config.yaml
n_head: 6
n_kv_head: 6
vocab_size: 2275
positions: "learned"
lr: 0.00219
beta2: 0.95
lr_head: 0.00598
MLP neurons of a small language model. Each row is named by its layer, matrix (up: input weights; down: output weights) and neuron, and shows model dimensions 0-191. Each number is 500 + 50 x the weight over its row's rms, rounded and kept within 0 to 999. Numbers have three digits each.
After each neuron's rows, "fires on" lists the tokens most often at its 100 highest values on Wikipedia text that the model never trained on. A number after a token or word is its count.

L10.up500:626551450546491496483437544616442572484426472381443471492483534499581506517423508502513515450516531513471501489502474540519478500477542482457614449592503442551628482540481447528510488518465486568430482509474458503511575564498531409558471536499483455444547473540522505468403503473503483560530546499568495445587409550546481502494481566507479544473633536537513491545459529455458479545508533566557522518453509564587510513499462565525545516466511449536530557603573496529536614481485446488434455551447522592457491480577506441469536438445398455454501535379384452530515429479446554388
L10.down500:564532476469448511525469518480546491595573479470556545530457427467409442604479539520550419524497567535545467471517416536492498491461610508559478525508509513511527507423531538503478510498486581493493529371509449498504428391529445482510507501529479495504470457456452542490506490444501470500385547552449582462546572493359554541554478465531562544475489525498476584465480538626488498430551509485464442521516598470431484397544506441505537489626504579510494549342438495498549465485557388545462467521499533541472495516396536451504428530565482568479481540555470475479616489554412488460
fires on: "ic" 20, "i" 17, "er" 12, "u" 6, " |" 6, " as" 5

L13.up65:464582530486500507496509508513409554522608500359541585451425595471564447519477440478519494479587485512424450465490540511413465522453527560410498477492449481538532500506483560464463411389519541498496480470366561521472495550524473468525538545469507497499557519497497525493554570589423504517440507382561475513529419554490548490529537543547452495580585440406503540507514508420547480506516480428532491487514447497548566523517559541450575498558495473472549478574473481438358463548516421491456505570443499511447467476561550416366563552571539548558532552468525485531516514514452622485
L13.down65:478544479445476582438509538547424588447530523429504555444470568555579433519443450511534456479522470562461451576565557504437466437480561576458562489511535462532522534573454595526502457444599532404480419472404560511485456555433487499545518581513489354530512474541571460472579531555436506587461520445555497444496445583455499435585499552519524506534575472453464474457496472405562437507503507423544577552450448518564499532571550538459494435504538423517481475548548450423418464453515466459500456503409453529521483490562563386467537525577555512572453498480477504521504568495464550463
fires on: "\n" 27, " t" 13, "\n\n" 10, " r" 7, ")\n" 6, " conf" 4

L5.up468:502508537535419564471516567583487552422427477469585520472494463421471410527574367505529443476555433527519535531627520499545476514500483521560509520449562485339496508500518433539541475471592512561474493480490515561553489446510486495534517504500487480560568461429527457561459531519304520438528452522413398493538511462494398454493578552485572442566561489547454484509482576490534501389456569589589544464513509575556484539497479463472524529561487452513466507495427516454482482513511472506514510484557551465483510560471530449457504582540492493534541584535383526508542542496387474468
L5.down468:459536520589521445454553443508419567451421500466479460498404482547591473498403525513437488552475536513460478498446507435526492551502464502465563533547505515584449564444522532487488428510556496484456582487503451479500461547474499479562407517555495536510474505523372525515536449521500494458571553525484388567578588444456526538540580511474478495526582510595453493498563491532543557627474542448587468446525539443426412394555566457451519511527629500472508507556574599461601470479447494486356504462550543512513474498471508403442456402486480525464574481515537452449463502467485510549
fires on: "ic" 27, "te" 15, " c" 8, "im" 7, "u" 7, "wards" 6

L4.up236:482497356501455600497517542459449531555510481417590572451454483467577416517489500513542554522533493500500481475552363486457557397515486488462506550519614473474492575496430474541461440436556534488642467389466481524530581485490520484522575528547583412553500419519531558511518565460426561556535504410482505578530462510458466453508556459521601539503494532501399490483460472535447516456561429546546522530498487628508439457521421521508578503433505433484437486557509454555466478569572456492467497507490448545477549478495575465517452474493494579548485588475386481559540531500460465485
L4.down236:424486498445519572497434478580488477515441514503490555503491551349600518568436473571550436525480536542504522448587486517482531427460493504498395476456483464556495644529618599480491391379438550446474495384471531487541515533436502502487517494456456493555548489446527475537500517532622522589438422622508529516510430561486553518476456483504545483501512511518569455449527534498539502408518481468439445445487479497543416547507547490554490578601442500503532522535473501457477553468511498492503591438483477498470437482592463500503456468415535488454449590556472601484589485511493515433
fires on: " Total" 16, "ater" 11, "per" 11, "al" 8, "ax" 6, "merican" 5

L12.up239:489548507451461475568469628587489508473580458390546523424588541576533465475429486497531418458480492485465556475564553448412524506498530522526449435512544504577503595551520439439604468562502485547481501546536511528428450535454508467540499465491459481507540538513531518507489519530545546478450465516422530503537451609508476393529437497481582576445490492550439511488569494456456409545500513483419605367480542578553440477475518571481524442478515408551426515532467429476550511432540553521517573460496515517499396470562549437591494541521516463567470619427439415500487533501416511473
L12.down239:540502469441555564563505461430548568474458515554411516526495464454556520513545483542499457547405522629512470507479503453519545448458472538444485480513546525494477540465516530462490571390609564508573499385457510519527494585549387470442505507483570600510457581473514497491564441494511590516527496429453480537509500477456500552485475484582330403507514607454490516533480562484491539475487473551540415471479573501448584522571557562551556498420437554517548481552484601552429513589479468470495411511413446523554550519430476474482441489489492398488558437458481540500475455460473471423
fires on: "e" 36, " " 12, "l" 9, "r" 8

L13.up606:452601449472561482549509514523565539426513495456468531414435435556586408632506513514491541525551480454531590582431490501563511515580533534473486486419519464446520486481443497515424526412571458462532486440524481545532426570499434518584545573575475476502564468541473571433560505526432610640530491478550484488516459487498477527512503513532508406537442499491473493534445613518619495439553476425526498515479440521587493431445532509483493389467446510495486494526478474546498566528441429466520461404470559549583547529485477427494587477471580457508548509398487576474463459485514454434
L13.down606:596419558446599512497524529521462483487508536471558496498487480533496510484585505483463504477480519466524405385503397544601538508578461512574472453444532457499392510562606443430443444436468586578451470518446511417429508530501477440452423493567498505496503569493490451495499555515575547430477488546517449540529595482579515465539504596557439505557512561503478483522518446412486490451480481437511423543502513496574572522495508415478473587429471559555502443527379501526567504418540497576503540535457426440542449511427434564511419484447525471575552642551490489517460523523463498462
fires on: "al" 26, "b" 6, "aff" 5, "im" 5, "gan" 5, "or" 5

L6.up13:460511547442476555407529609541521535535430493524583575499530458441524505510549462574455520498572462594512494462560493485580477501496538536492485449480483471488510472539479473604482444496574528538513474515515458488548502422536473494521453482475552474572530442628490590539528535504477625422512459486476369489472398469572466494481411528550594494548480506480427432453570461518479560508494525514522514450520485502491449578608554415426488514465508453476513588469504482387501527498493545462553495471424467451582512509486505418390499561641444442545483595518395560497505543457568571475
L6.down13:462558500481523582567456515573522351481569523447457531459501530597509576477476467518553487544497515518413499478488534507571551485660527384454467420536526448563494494526553591578585552563527512480466543467493437470516516491512500441551506515437449489569526509656455489436455551504463485479483533483445546476439595412497526553519565464494516491515473559538481459493488555532542491544454507481432381560493472430472449439469465489447481540511486431512573434528390395526444502513610507531450566447487433482478548498544485491477469490427538564558576446450445404480551437532473499490
fires on: " c" 23, "c" 14, "ph" 10, " C" 9, "ic" 8, ")" 5

L11.up29:391511417467441557466512559505501555466452440564454611528462522410495402511485474368531555477495547572393439541545529495475598486574478488496523486429473443484518584505533536537503501538505545346399545517510483471455484517486431445555541549483611462476522531539505502462508468551534472428528566466521491538414522484483443540511451462556618543602567468494520484534387464484502506485414465515456599512562482552538483516539516578399478550529553499488402494598532477485508419364480570460581533469507530453459535487507543476521514515490537520587487551514534524525496522436522505524
L11.down29:540514550450532487491528543446585524524565524487562470591465478471441557490374576472493501476462505446424425515439486474499555500469554572527490475555538530455397576557468513430470441458532570473547518517593557427525526532386435520534571436452575523421440514560464511502506523455503557483535477493393435509502542481468497457528593439486418515407478474491481527501594490516555449508644514442499467518475430606476526399468507452558580507518576543522534464521545381460579504523513582586466554506566519553516478450444527554482488469442451595443435539421465518504477505429507481510
fires on: " re" 18, "ex" 11, "." 9, "U" 8, "ed" 6, "K" 6

L6.up217:468503502611524549482493484431528524521377531399518510497531615502412491585481521509519593452547541550543424545548543504515429466515545439573555595518488438613484491489484428637465466544464477491394450458478433539493429512532527513561530472498528490465529434547482485376552480537447439511497470564496504498396437474491461503550563544501456487517552513464524412500456485520612467520469485460573570509485435587499541397493480586508541458430516336528450442521535508527439499567519486497426553512497450518533487590457569521471559464519498472530505524434534507468580507430452465470
L6.down217:460553535456446579446567602564427461434422487514448471488527404465556516436498554514485597550510449451428492514402478505500489543544460504528490499485537456437439521504558512404466548497550552567514520579498448481501516510429608528483443501468463463458440498431499456569399503564562510569529571517499568470510551461479499453509402494607526480560513425483496517538496505527607505445435503530437499478512458610533480516443618428514463560470587569563483568460521536589650450439434427503488476510434512440471530553502474546590517494472553509404529442475496444552460508468498506444
fires on: "il" 25, "at" 10, "ished" 9, "ests" 5, "al" 5, " and" 5

L13.up102:540662492476502533443559547555368518435413452505510506506411571467481488428554512479552623533515461534398481507545572551578476504469542490463549478429456547503523541505452442425534493544493528487554502405500506554458499516427465431559484512481527486555435487535595469523503529535509506463466416440479489466528404497475542472517397628469485492441549530594598469432486480450580483510583573466520482463497576576545544491473563541506400499593513472461454393468440459526515485564523490474530484526529513504536522435643489470465479468500536540544502540508510565514543520475391511433
L13.down102:538495503581454446549512486459533512508499589532496495473480493474502473542470484568488473473492504501510532504600534428523435552520542491484503544575521465456491515527424534500526593561536561414574477548483494485524483512516552502452495523492437588430433447394498636582481471467479480476607516453500521598522478445544472481497595555500478546550456512469510526567435469592524430464482425498464499536494512505523515553592455512526516395494508525418449550406552532540486520443484396548413365563428436493465540498380490519536550535621515482395489548409541555454509393379497533519
fires on: " in" 24, "ro" 18, "," 13, "199" 12, " |" 8, "196" 6

L13.up733:523568448462553533530565534446388613453484450448519518539557487554544489452501541449547528436556446441445498464412565485501536484557427590450508460572517489461549436578504435499571517517447509493541617546455548526482476481442515481489529500523448492475546485559560417447452483564577495546504544470501482389624471511543520472511479554511449483518528512473526516438531568483440539466438537481499476407450533549557403582443517483549440422502484405543438515425490474407481565484545454458475499572563525636462524478574466453365538422512436432469497571556541521546544449501508552483
L13.down733:491506563452428485475541491482569437508422476502498528503489542465478458571508440509562508594480546489471493540569485441465465377476503565581513576487590477538539474464482469499415500415451526476501490408485451498483510490495578508543466524404451428523490549490551546498558477435446503437533553512518548557434521506509473543571580489423533527514489508439513635556591424532481418485548479439413550581570445560534491530616430542413474535499546553514539443494494495562527489525410405581495488503445368425503562544476557525498486514547460622470489423505527501493495487464517345529
fires on: " " 20, "i" 16, "-" 9, "196" 7, " |" 6, "198" 5

L2.up12:495511511537412465541500450458467508513467502470496449496462584521518502449448472519434585516537491573479522448498562464551523486461576493428492454613448480537522445632498467502529471483444544546567535506530565562455477539462437408529516529484497460555511464600463391616451552531473507486555474556577483427432491510516557470431586503601536506548539489471453484529530514440552563512527547505554498510476542497540566508611494522491487362492467561513608393452632406453454557513510442463426551474488539590486544485492486438483574448491416537559584483496436496493450521448384509472
L2.down12:574489543480472511410506513472522535507542465586496507413438493509523566549456537481519537508531480463547504411514461577460518565448538509499538415502469625404523525476410566455517446551479582375463548518550521533501416558481455551560533522470468488467568553526484502539591471493492485414484444511444480522404421529589406512480507457458492482507522422539523465538435527491400478505564468464457476558476425529515544497539479472478510600501495585467488494545474556519469563583450552497512495458474383552587473498362549502503474525512381539497482630620459508464582468460535563550
fires on: " It" 28, " The" 12, " A" 9, "11" 6, " st" 6

L2.up598:447465551456474486542457514459457497519456494456571533501501595514534422538465483491555571426514469576503529509518427550520476454530613497470488546601463425506565505661451465502454499480531460543589517464491496580491463492482477505511470542550501433464501441645465535519492541476502548546556465584632495400466444555375477522494518478578515470526571485597481475536465480486543438477536469494500580495517544482449527519594539530446465494506467583452522456506591531557504470453536448461498519500502479563501538438494482405478586484467473531555607442498339515456494613454409540484
L2.down598:518512422435494445468563496505475511498631554408493548459467570580530437574462551432436589581475486522560492487553487457440545532485483497518503514585490525557508558532505572531485566457593558452541465485414521498505461442589515497538527476468525507424481513596529498470482496558572412573484415535411416497430473345522480451514486592492490420416541468530485489462571543520473454557505562397515458431547567577459460531516446540486461515548514560457479484431485636461524553441453413494490484556527461572521516578573518425513482556492450501481471483566503496428481487499400498492
fires on: " The" 37, "The" 10, "ten" 7

L13.up724:394426531564520579451466475421472558487558510586379491416492582401514542531465483515522436453578457526514456447452509503499526502509514573485484542456493430508546565448556597508453450506497516563509504465467496378460510604528462500611532484440490486487512439526529609497559438450503427433539430483624600523532486484453479496531507569591455438552540520474430497475532497466510516550582546466540433578572416487508490473493512529514449407402594461495530474470498547519474541426473475568534476423494511575604560485416502458451480550516526522509509464484548397529472545455548543486
L13.down724:569556578388446418486547465506483437562570565481461585506512457571470403528539567500550542485451540475460476531560492505474449539458569492451512428533460591451482478526523420546441486468541460491549517508532559580492440445461458541541540475387578504528493568587546425467492517577504535459515388528466485504499448514522547475511429432486508531435594504516539398525522424448435502565415450586515532521475419430543496596593514467561543442519474449576560445454447441496619469485443502519547513503416425469456571457496512596453554433521519533464466547505494530421522512507473548450
fires on: "op" 14, "and" 12, " on" 12, "et" 6, "at" 6, "ress" 5

L2.up374:458558571442439535447534534448419505538481524504538498491450565495565399452464379532468567574553489500449517521485418466482505457555516586388460476547477507463477607564540441563497477459506547451573521439447489544512508514415442439499464515553490476559574491509533535470537591461410524583473511447504503425503484505456524481471573588663494499563531506515482441500513516476460480528536514479456455518453539527433553584579510543537398464462472590573481423488478451547440447489528485441484475518480558522576591443470515402511579561480485537545549471574382552464477605480508551533
L2.down374:507473512457444494422528453514577539452530396464488573483537478491602474496530436512470504517477548468505511526504503490508537527568521504525603516499606595558506470582565456552476437540442572481474491488521494526477507517560490526560523495523522450455398520506527475469586476549535530429528463564449472491408546526533460363500447341455418575454432513486471591574541490518438510529572503477426482529474622479502464479474496511481435552497473505465487445510510448505462460553526585416604438483446467512484573580394532505549468456547530512421580564483392470635421498474463465514
fires on: " m" 26, " the" 15, " be" 13, " pro" 10, "The" 5, "'" 5

L6.up96:593464503391542486466466578502477513446494498428519455367529621545549501511475544474529418518450535602489475478560514575442526541391631544497574521498567486529581541511538543478501506455464499541449529533552506486456483510522558494539494525499430452550489483627526528549505525513412501480489459453448475439586407517502517517525439525431519616515535510404477567527477470447495432443561521543483583525461435555463538506469423652428523438455598453574483572526494443480457549446573500534528488508428451498446507481549550466480481470533525466531494555485427462482495526543552454382
L6.down96:523518537473482512598452521528455513566500466503497481525535549412566539580458547456547450444446560461532479526512488529489605527457560465549387506481468513373471485491533590430511514450510530519467451448445493527497445498472581500510568460547413515447566547499496516455387544494507481529546552540613484437488457476466454498487528507507609555582497492439581482503518611466558388457417538534452592525487465552477473558558545536452518472609459466550504580495499440484440463555426511539558399515513506560461433531455483505571505395511509431450540519381487540458487455491378469423
fires on: "ut" 26, "ent" 21, "t" 13, "it" 9, "er" 6, "w" 4

L9.up526:415481423550545449410506519485458539507485506492444611562501542460576514561534472489505529417536431547520574552495568487446445425473504515490557393539453560594524507624450517521431436377563554481549484466499461494487515475420485485566459544446491489465492485499531515444518486524380574554589439605528510496487437399537486585502509468502509485572607512452450486487478515479435440526530403555428504492505479483589530569493441490531528484521460479513535416531449470464538481439522475500521493592552470460578504630493463513402523521503478564511501432475452492521541508461556609381
L9.down526:621582518481470458449517508544589481449520487562407444489496449489457473472496475538452520455446481459527408471489440446536606601589476548588407614400434492502458508429563469549502569557507448551490512573444568447522482501492431511453464503452429577537484427427527513496560454474554418420526557494485544512571556479511515501454504472481505567480468538536612446433500525458509477581460567529510401496555518454538526492470573534460439526443597542525551457440557561499468533494495464577458459428493503423456449519599514508554536463503563402450564506450533527446468576521455520449
fires on: "\n" 28, "al" 17, "ret" 8, "ival" 6

L5.up681:553505509416500564501454456538480450460447546526484432428510519553566472526536506553472467536508457542464472490506536413499482463432519530469544552481506425477440456555522509480556443523522509454516490469508475596501558450451418502600536541524523471544522498503594408488511587512444588510442404460380490563423426584466475375580489489535589563561494534595430518495443529495477485557481544601535626466527505537497508532408568547525481466534396531514485502566645458440507552477489554469562482550424580538420527460603505470503523478529471458548487482499446492491522477457391437552
L5.down681:524491560493482495444489501459561494520515457509448503450497478470520545525490421491610442520532574486506574568562529516420477456561523579393487531554578526394450538449495569407490531579472524472515522462453547483509448485612466494598519484460554495518503598528519533529520470461490566560535476495447457561485480415526450510517489448550465576506503509343489583512600533507463491475541515454454351491446498456425529556457477544455462495576415566524418455485459415425515547596438497475587541484443525533498452544493643521468582435519502478547536430498450527542527487403506467469
fires on: "r" 20, "'" 7, "oun" 6, "ij" 6, "e" 6, "im" 5

L10.up567:533544493601503507542520472586484516472499501504479513415498497514480481503448424551473533429451550453526449550475491549482548417454523492465620538538505562558494454533464549479473481607532553523497465521433415559388516562473488506537532507580422461486477455609495577522510496580512575557546419488440432422542492533502508533546532634521432443451584494459486552485480539457449515504554463517639589458431445539562550531448419545498481544457451481477453406468567491409489475485520521482506496548443470534551418537512559396523540389605484466525520608538508439471507512455416518534
L10.down567:425499424386517477490440507417513509448468514479524502349425581464545542483513488498507448461581519509437508556443568508448429492500446530509513571460453589437461489519498494521492478510499506450445524542406579512516503436474485576487472453528515454484538548501512554432472491443449502530537564407516545465426459555571595505462454504473526524449601440519553428515521482537543531546496484530548544432481539486587531561434560546502503489538488411486433556388417515542473502470540542465532467597495481601597572512447475516523565511579371507631485451579556530605481568505466458473
fires on: "al" 17, "ent" 11, "n" 7, "y" 6, " to" 5, "s" 5

L12.up224:476439489424401514474499562500483476516522549503565461467508536604491443451517426478452534451479506492546551449529615459427530435545457499574529613451548481511535587608430509457523487463495528492424510459468440587515496552509543479543469503541457465575487492424538565478513472559548556477527549516455450543480448495460486470563505603472466502503600555462442494589502415442466529536581437415530480518457482494494513629498555508513452467605589476479499458474431534491460518483456405520435512488475456575507462503602504371556576655459484481556491443524426546476450496567505485448
L12.down224:468516472602580504565499403495588363494393529534455542487477458492484585553563484514492475510445466595433452511520557492559458528501467558467509469566480417521525507480517480508595526499538478567455491554600565416435452574456431468432599449529541493436482466555547495458441536495526443515568524494467473503533466534490460489543552430531496538494462445530590499441529480454582502473397513465539470428437530445519564517567453591409525542487458483458439540476525556560441459464536550424493499500476547491478507511501565558425610381538526494532492510467520460496521487380607467611
fires on: "s" 37, "and" 5, " series" 5, " Play" 4, " album" 4, " film" 4

L13.up588:451600408453528613571597442555538574521513533510468470455522605498383545482458529512476499386521431559533481511500549583475424540581491475488507568558543509488532533507508470506413408395475542585450502521507466471471550570455472485505465501485500489456599435486463461559465521636413475482516545494570594515425500493553515513446586519559506398418475473486484485418481516490476414559463533397500610501495486546494542502512470493507544475481534399549517450453552372430491410505527461507562508466556482505540488544507544479507544458517509483515545549487505502575549515458500449394
L13.down588:504481538496503496521467498500476472446534462425530482468508426529477454479499451560560568484525461446586521582490513555461520434513505479486474481419448453493476444525520552542529516534494502523438467560576621448532480425457495476498550365543471588455529495507485499571509568448523503499489541477543470487462471510455523523506352520513472536631577505546444483568563531422593595482453483486582387505486465554522463460470518530596511553482593491444532568389588554440623481443435606446438488547443476550509528483432442491481438561518511456495491470499419486434455514503404616547
fires on: "y" 32, "il" 13, "e" 11, "ut" 6, "ot" 6, "at" 4

L13.up162:497476467523390499517550520600500527453588544510536489479544550543563452436422523571475429382474541515494370542500547543529501526417482585518608524482427480591533437554520579529505484510467452523522463394465556465527549538491486508546569545576382491531481447485509464458487553492510428531530501549522520485615453450580448452586477460541442547437638458341460477478525513512468428541550520461530524487467500556504466512516507506579610526445499482498492489511492479468465534462451405480478545573439404489543499582523537504490602503539452447492549553444533494480435454479488536454
L13.down162:538614578404474505639508488465544421493521445485485492531419489500500486517534416412544400612607509503550498574520507519397510447464451453481546457489595529489521542455563488609463532509498500514453521516560541505458394440534567473454532444487543504459467513604438602517520489500484573588546529445559478488422482588455604537472530556534491471558460465546447480395483503386539519518471500475602523421492493463462489602530493498508492493556418480439448480498486468598488503430511502446464488478502602416470557462504419464482497515496489467553437514482476507517588523429494518496
fires on: "d" 15, "sp" 12, "4" 9, "n" 9, "et" 9, "s" 6

L11.up21:498478519523546606454532544524462564530509509488544509433430517567537478531465478401550433449507550562483489461560384639481545568490574522502545498517578569487498562600469479454510572534430527485564521495395515521548384539543473549465492403465494495489472528455484488497474448519485520512573522517517531522482411435515521514444427564428443529526559443480477484464458418446447467457510522420533599597457483543479536494482496541521483463489562389560538531515443514486530469544541569504567491512484395620428590524586481444510629437501484479462501385428476432518541447458493471506
L11.down21:539519496529512509630485552434520491486465390455483527516533503426555442498478509468406437482496476542486493511506505580510406589431614518515482551507455502515499492462442492462581460516506516424478487532590580502471527557431496471459477506521624388436496500582528383466553563498528526476510565392515514487514456619405527481531498462485420523509446576454527569535505490556479483544387546535539512424498485471510448535552418498497543564524535534519483546468605461455470416466400480500471499526477495539451399542507472477605536497465369595472476569469497541549547483460588522465
fires on: "er" 25, "ad" 13, "ing" 11, "he" 5, "un" 5, "ut" 5

L2.up194:480546508534398487576464439461432520452408510477470506478499584550460417530549531527496560476455488582511557518558538474535417482489501560523511547616460527490515527603380459512555501467500434544581523471502542645542487495382447486561445530538510470503482453504528577460515478555411392658480434514456465451495467508495493441458555561482490485498496510514502523499519588444534485533503500438531532524526513542478533516463524576494400473490552516558504485512524408573455534443513473469453539619490435541504442536467471496417620417561458562605570486531477477470448499477395476448
L2.down194:568518459484491489586410490521499476629486478504562509448425532589459500559486524563528469564495464457555458463568466501520499486486516491479469486510505479530475495563528522522474570537548466511569547410438496532410606411454436516463444532466543500554415472569323511481539502534474487551518509470399410534420556423463512511547478385530533566430448512535483470563520546504483452468515498496479448614515480500515465540540470499491548495507451564481375544471524480459465518471500540485446479459429466658497604537435619586467483509474451541448540496607509429520415529546494505519
fires on: " The" 17, " comp" 13, " Con" 12, " the" 9, " Comp" 7, " New" 6

L4.up178:524606408531521563480646512463471546526563511378505553438380464495562489474419497501569572537589370522426560541511403491497474395452482493428539494546539470491505556458446460500489407424468558468566498527383495511506567510485508477532538509553567444449493411527592448493527542543428543564536548427516505546526512524458511539484546474504568504535451518450491462482500521421461493419535390513546456512498456550506431505536474560527599433407488412506453510519525481504461475526515475477463430571577455570585550505565541469523445499507532545556507523463468521584510528532466479437
L4.down178:430550564503538547545453439511409416509457539432442514480481529429552514455432454550482515489495583508485545531528425481486504461486542478439476546469489528447453556477585501471513447551483494470575441384540516493532634480433510494427475489494437521564517562374484537549456525524452546564417469478519568523558522526471487572393500443473509470494558537367572527475573474545469461460578601487511596491470585511495523522484544441432472478559502422491560536476476481483563627464465518501573554480516573424430447484568512423600448467469533480454422547465533604476530561450518491547
fires on: "ac" 23, "M" 14, "al" 12, "ater" 7, " cl" 5

L12.up163:456509477523430539605463563528487469512526554580495461455533540502596425526472420537534468467402505530474546545539479520415546497511638489593552538510558545570530486539507476511618543596518618460507484387576451480436490502503429548559546522540492487489399551581546528551502524521442528553508530500429500521552478525490430507502515443504496490486558421514471468498500440545477501508496426474423536495515513584600469514512501634490475397563546439560458463480504478435488548429471552481456454427416461497377469470529553471522512518571512460520543504376388456490502484422492443476
L12.down163:522415479471567559400614520477452493467543559485476517403450506507507478386516492474383491484521473478588504443474533518518490521582483476492465490468533497466420463551462521459498544441555551455556501465506464551510493487553538428543523566501532521556502598482513468535433456541497457426490540581500499462468520578466593569555387569595334525519507547543432471526430490491489534554509431468399393473527510448462612571479565466573537528571496574536500510465447540492577502541403462524448421484378493542514425589527443556519450507529510555512462496537449472514469568520501522494
fires on: "e" 25, "m" 19, "r" 16, "l" 16, "ear" 7, "al" 5

L6.up539:438515467531532524403528444560430521434613516489434519534453474576482513528468500459502454495542490517426408538485517631470465466503546540321528500534455580517470515498536561523489389445535507504509454551426479477416458513520488479582482506555530484411591555526509560476547426566509622518498531515585498549525428507552514542511382485482424458599515463410498502446477516500465463468521476429559590484469417500521476610562542491439597550516526428482575413543555492445492529420429473461533538530573491503492532518518561510455568518518530537527517460504546545478475493487525563403
L6.down539:419599470510491537493529442508443509427466595517513500536457497509529457495555492479490607430493489537528443530428518522544488446421478528523515465468362433551552542538511483551559457438523437614540477480469487511541427519414512489499462484504572671446446419518447476444493443476523541496463481512548582472519443504544542526442447457648456525538482467413515555421457470452541484507417518466514522443478484517565556543536467492579506480567517317468569522527559513493436509511567441510465528565574509438554488497573471486405567522478533510611513543459544475500470495532549524432
fires on: "." 83, "\"" 10, "'" 4

L12.up195:433534412557434535516574581500385539566573431475538454552529549560443498465484544447518493565476493572542476544470484475413473558477482509410514501540520523395420544506524501496460476482549477444525473519419499426511440584551494518461452557466541473456546517566526456517440446536491516529486513494583472500541516606511431495524516528561636486497457377477501521486529506538492447561503515492585575483528401496523492519552510567443525509540467373455524616488487583502511444597532497423534426458557477507449523527617564429469548487534461497596503436436458497486517398455449456403
L12.down195:521582500562516526398508570592506507546506496444507468463419526573523511487523545508448409441545547518501561576570539499453545457463456579595491522460524540534398462547358468495488479460505494519534552462500528578488559466488446515493555459497435485530473455449560484518539571500562543522373472585600498472413521483498482488475521444413485637504565487434490471466522549533517524517526382402508498491504514585460582489486463497472463485540533469455517481432607441450602464509460554476426525403545423557541517491423475425507478485496528522429492485529511570416413541602454510532
fires on: "e" 18, "ac" 12, "y" 11, "ic" 10, "os" 6

L5.up767:486549503487512477568467518446481520565553529481485429398416577567499414503479486585450573522476484585543454475476473450507550536474491506413547487559529481529559547584527453566518455497481424597501501451540517483441418539414535465552489548564566474530558433540534498490449616497485451523452460485499497358527481463442592458514503543539489536493521530515484618532467459513550489504516491550510477503531574431504591549595484533525463395435450537506494533456551514494541425445612392517472531472460499582383608491446504403539526445461506579511557549526369474432520496507496509506
L5.down767:512522566573481522530523456491533555433490486628436502522522557488547450487571459438548551478500576458369548491488474542452432520582471456578491380466573528446525539521578508526503497444492466543490529546456471483518443596578461471537516477486408533474476509438495533430474473491477538427583543492559456471577510540478444530433485484483425547400568496554496479502479547451548416528479497555483414561487502453405562371502430508411477487591492578501497440474425498516525484523500488528513438588571407522578457515585512495466588410477545449532525517550557583471462472525569548594
fires on: " film" 14, " ra" 9, " she" 8, "ou" 8, " man" 7, " b" 6

L9.up694:419539544430456480471540534437489507439534640484424463465460465502577483569498420452538476437475397558473550476492481597505424427432521582465655477454437490438558433556496536466473485368584479528581486393533500524492455421528495535494536504543438475444477538481444519541564513476332600481528430452555456494538482530479485478582497556442537509484557500486497607515568485439503454565595538464451532536501468519498527476477442523605565542525533524554504529549491486477426580480508437492514523603531492547534509479483519468456428549498545533493507587519462481502538499453528505470
L9.down694:544566546501475517517525484467533542471455479526540547531521614498460561444477451570505474410470544543457498510566513431535497545508523478464450550519501369549500515538589510537477493582402473526486547571510449494517528568463507510508468417524474569510493395565538485506501557498502426559515449492483615513469545513465573481454609434467581424645454540527505371385487529430461454460492517571547481417523502515465447552426542549421589456541446518430476498487515537517486399463435574543479506455411539452543491468469556473559471465472499483445534529497497461461503630423385495508
fires on: ")\n" 11, "ing" 11, "\n" 9, "ic" 9, "al" 7, "on" 5

L11.up510:490442531468548435560498562460557469465484560551505545486523572530524461522530427564438512477511483513517455517476459538474467518463568441476507486462580541449616601532440564558453495494488527517532531572516444511527405572621519417517545578513526440527597498498485566443548443479452567599584585463445551560493458442433414467560439510479569607461526534520512545459479485407543501470539536414496494538477456494580406454502542512397411439528564439517479536547469408537440512522483503502493520468503470557567557500460519482431509479453446439533425562481467526565471530462562407376
L11.down510:469536472499540599564532548492567451469538575463470483603464415548514522429494529524498461529599549388527486483500430505456537525495470591419559439478530525463486478577550532578453585521481496444471481472497604565475549447472405549460434470470460504484483511518523479388407535531459561502483412506494464570629465462520512579566574426555480444530475477531522548470552524466443517484482457478529453547515528455451549498543595572441501515471476610467518522532432484528493430496556467448523418490381600448440483428469562557500516447514506589492554518420539468533417443437470574475
fires on: "at" 23, "le" 11, "im" 9, "al" 8, "or" 8

L5.up579:453520507499532522515492526535520526441543467509461540539418521539473475595548527482477611478520577488441506545516468597562475560511500606590547456555462590565514529576425531508484328521507516540602504529544470501497506531561508469569549521534444463443647469450490443411538407544423549459593478486472460494468547456499489539491344537485476463576630499476458512432463526477534451486465550477509528477465465443469468603534433466474517504509482431440558418533482505498471533425468538446564552526543492508518531592498495508368466504462478489512495494570432482474513460465417577491
L5.down579:390564476448483450517501527489454504443551556568423462528598547528429528542516440499511522510493534550569497462471359602515447495440556453574568543468449417494544424513439472564467484522452533554362514518454551466475441488477454517498511517534524505481437477445519540546591434478521557576446450562563507508525458488486553496521580488506422536456448463519449512482508389455488472465532516510488533443498469462525578516441531539491512554536579422535578547522476583427417523545439525506529497594570445485603422417502470484363566475482500513602459521440495477539523475536569594445
fires on: "-" 34, "h" 22, "'" 11, "." 10, "/" 4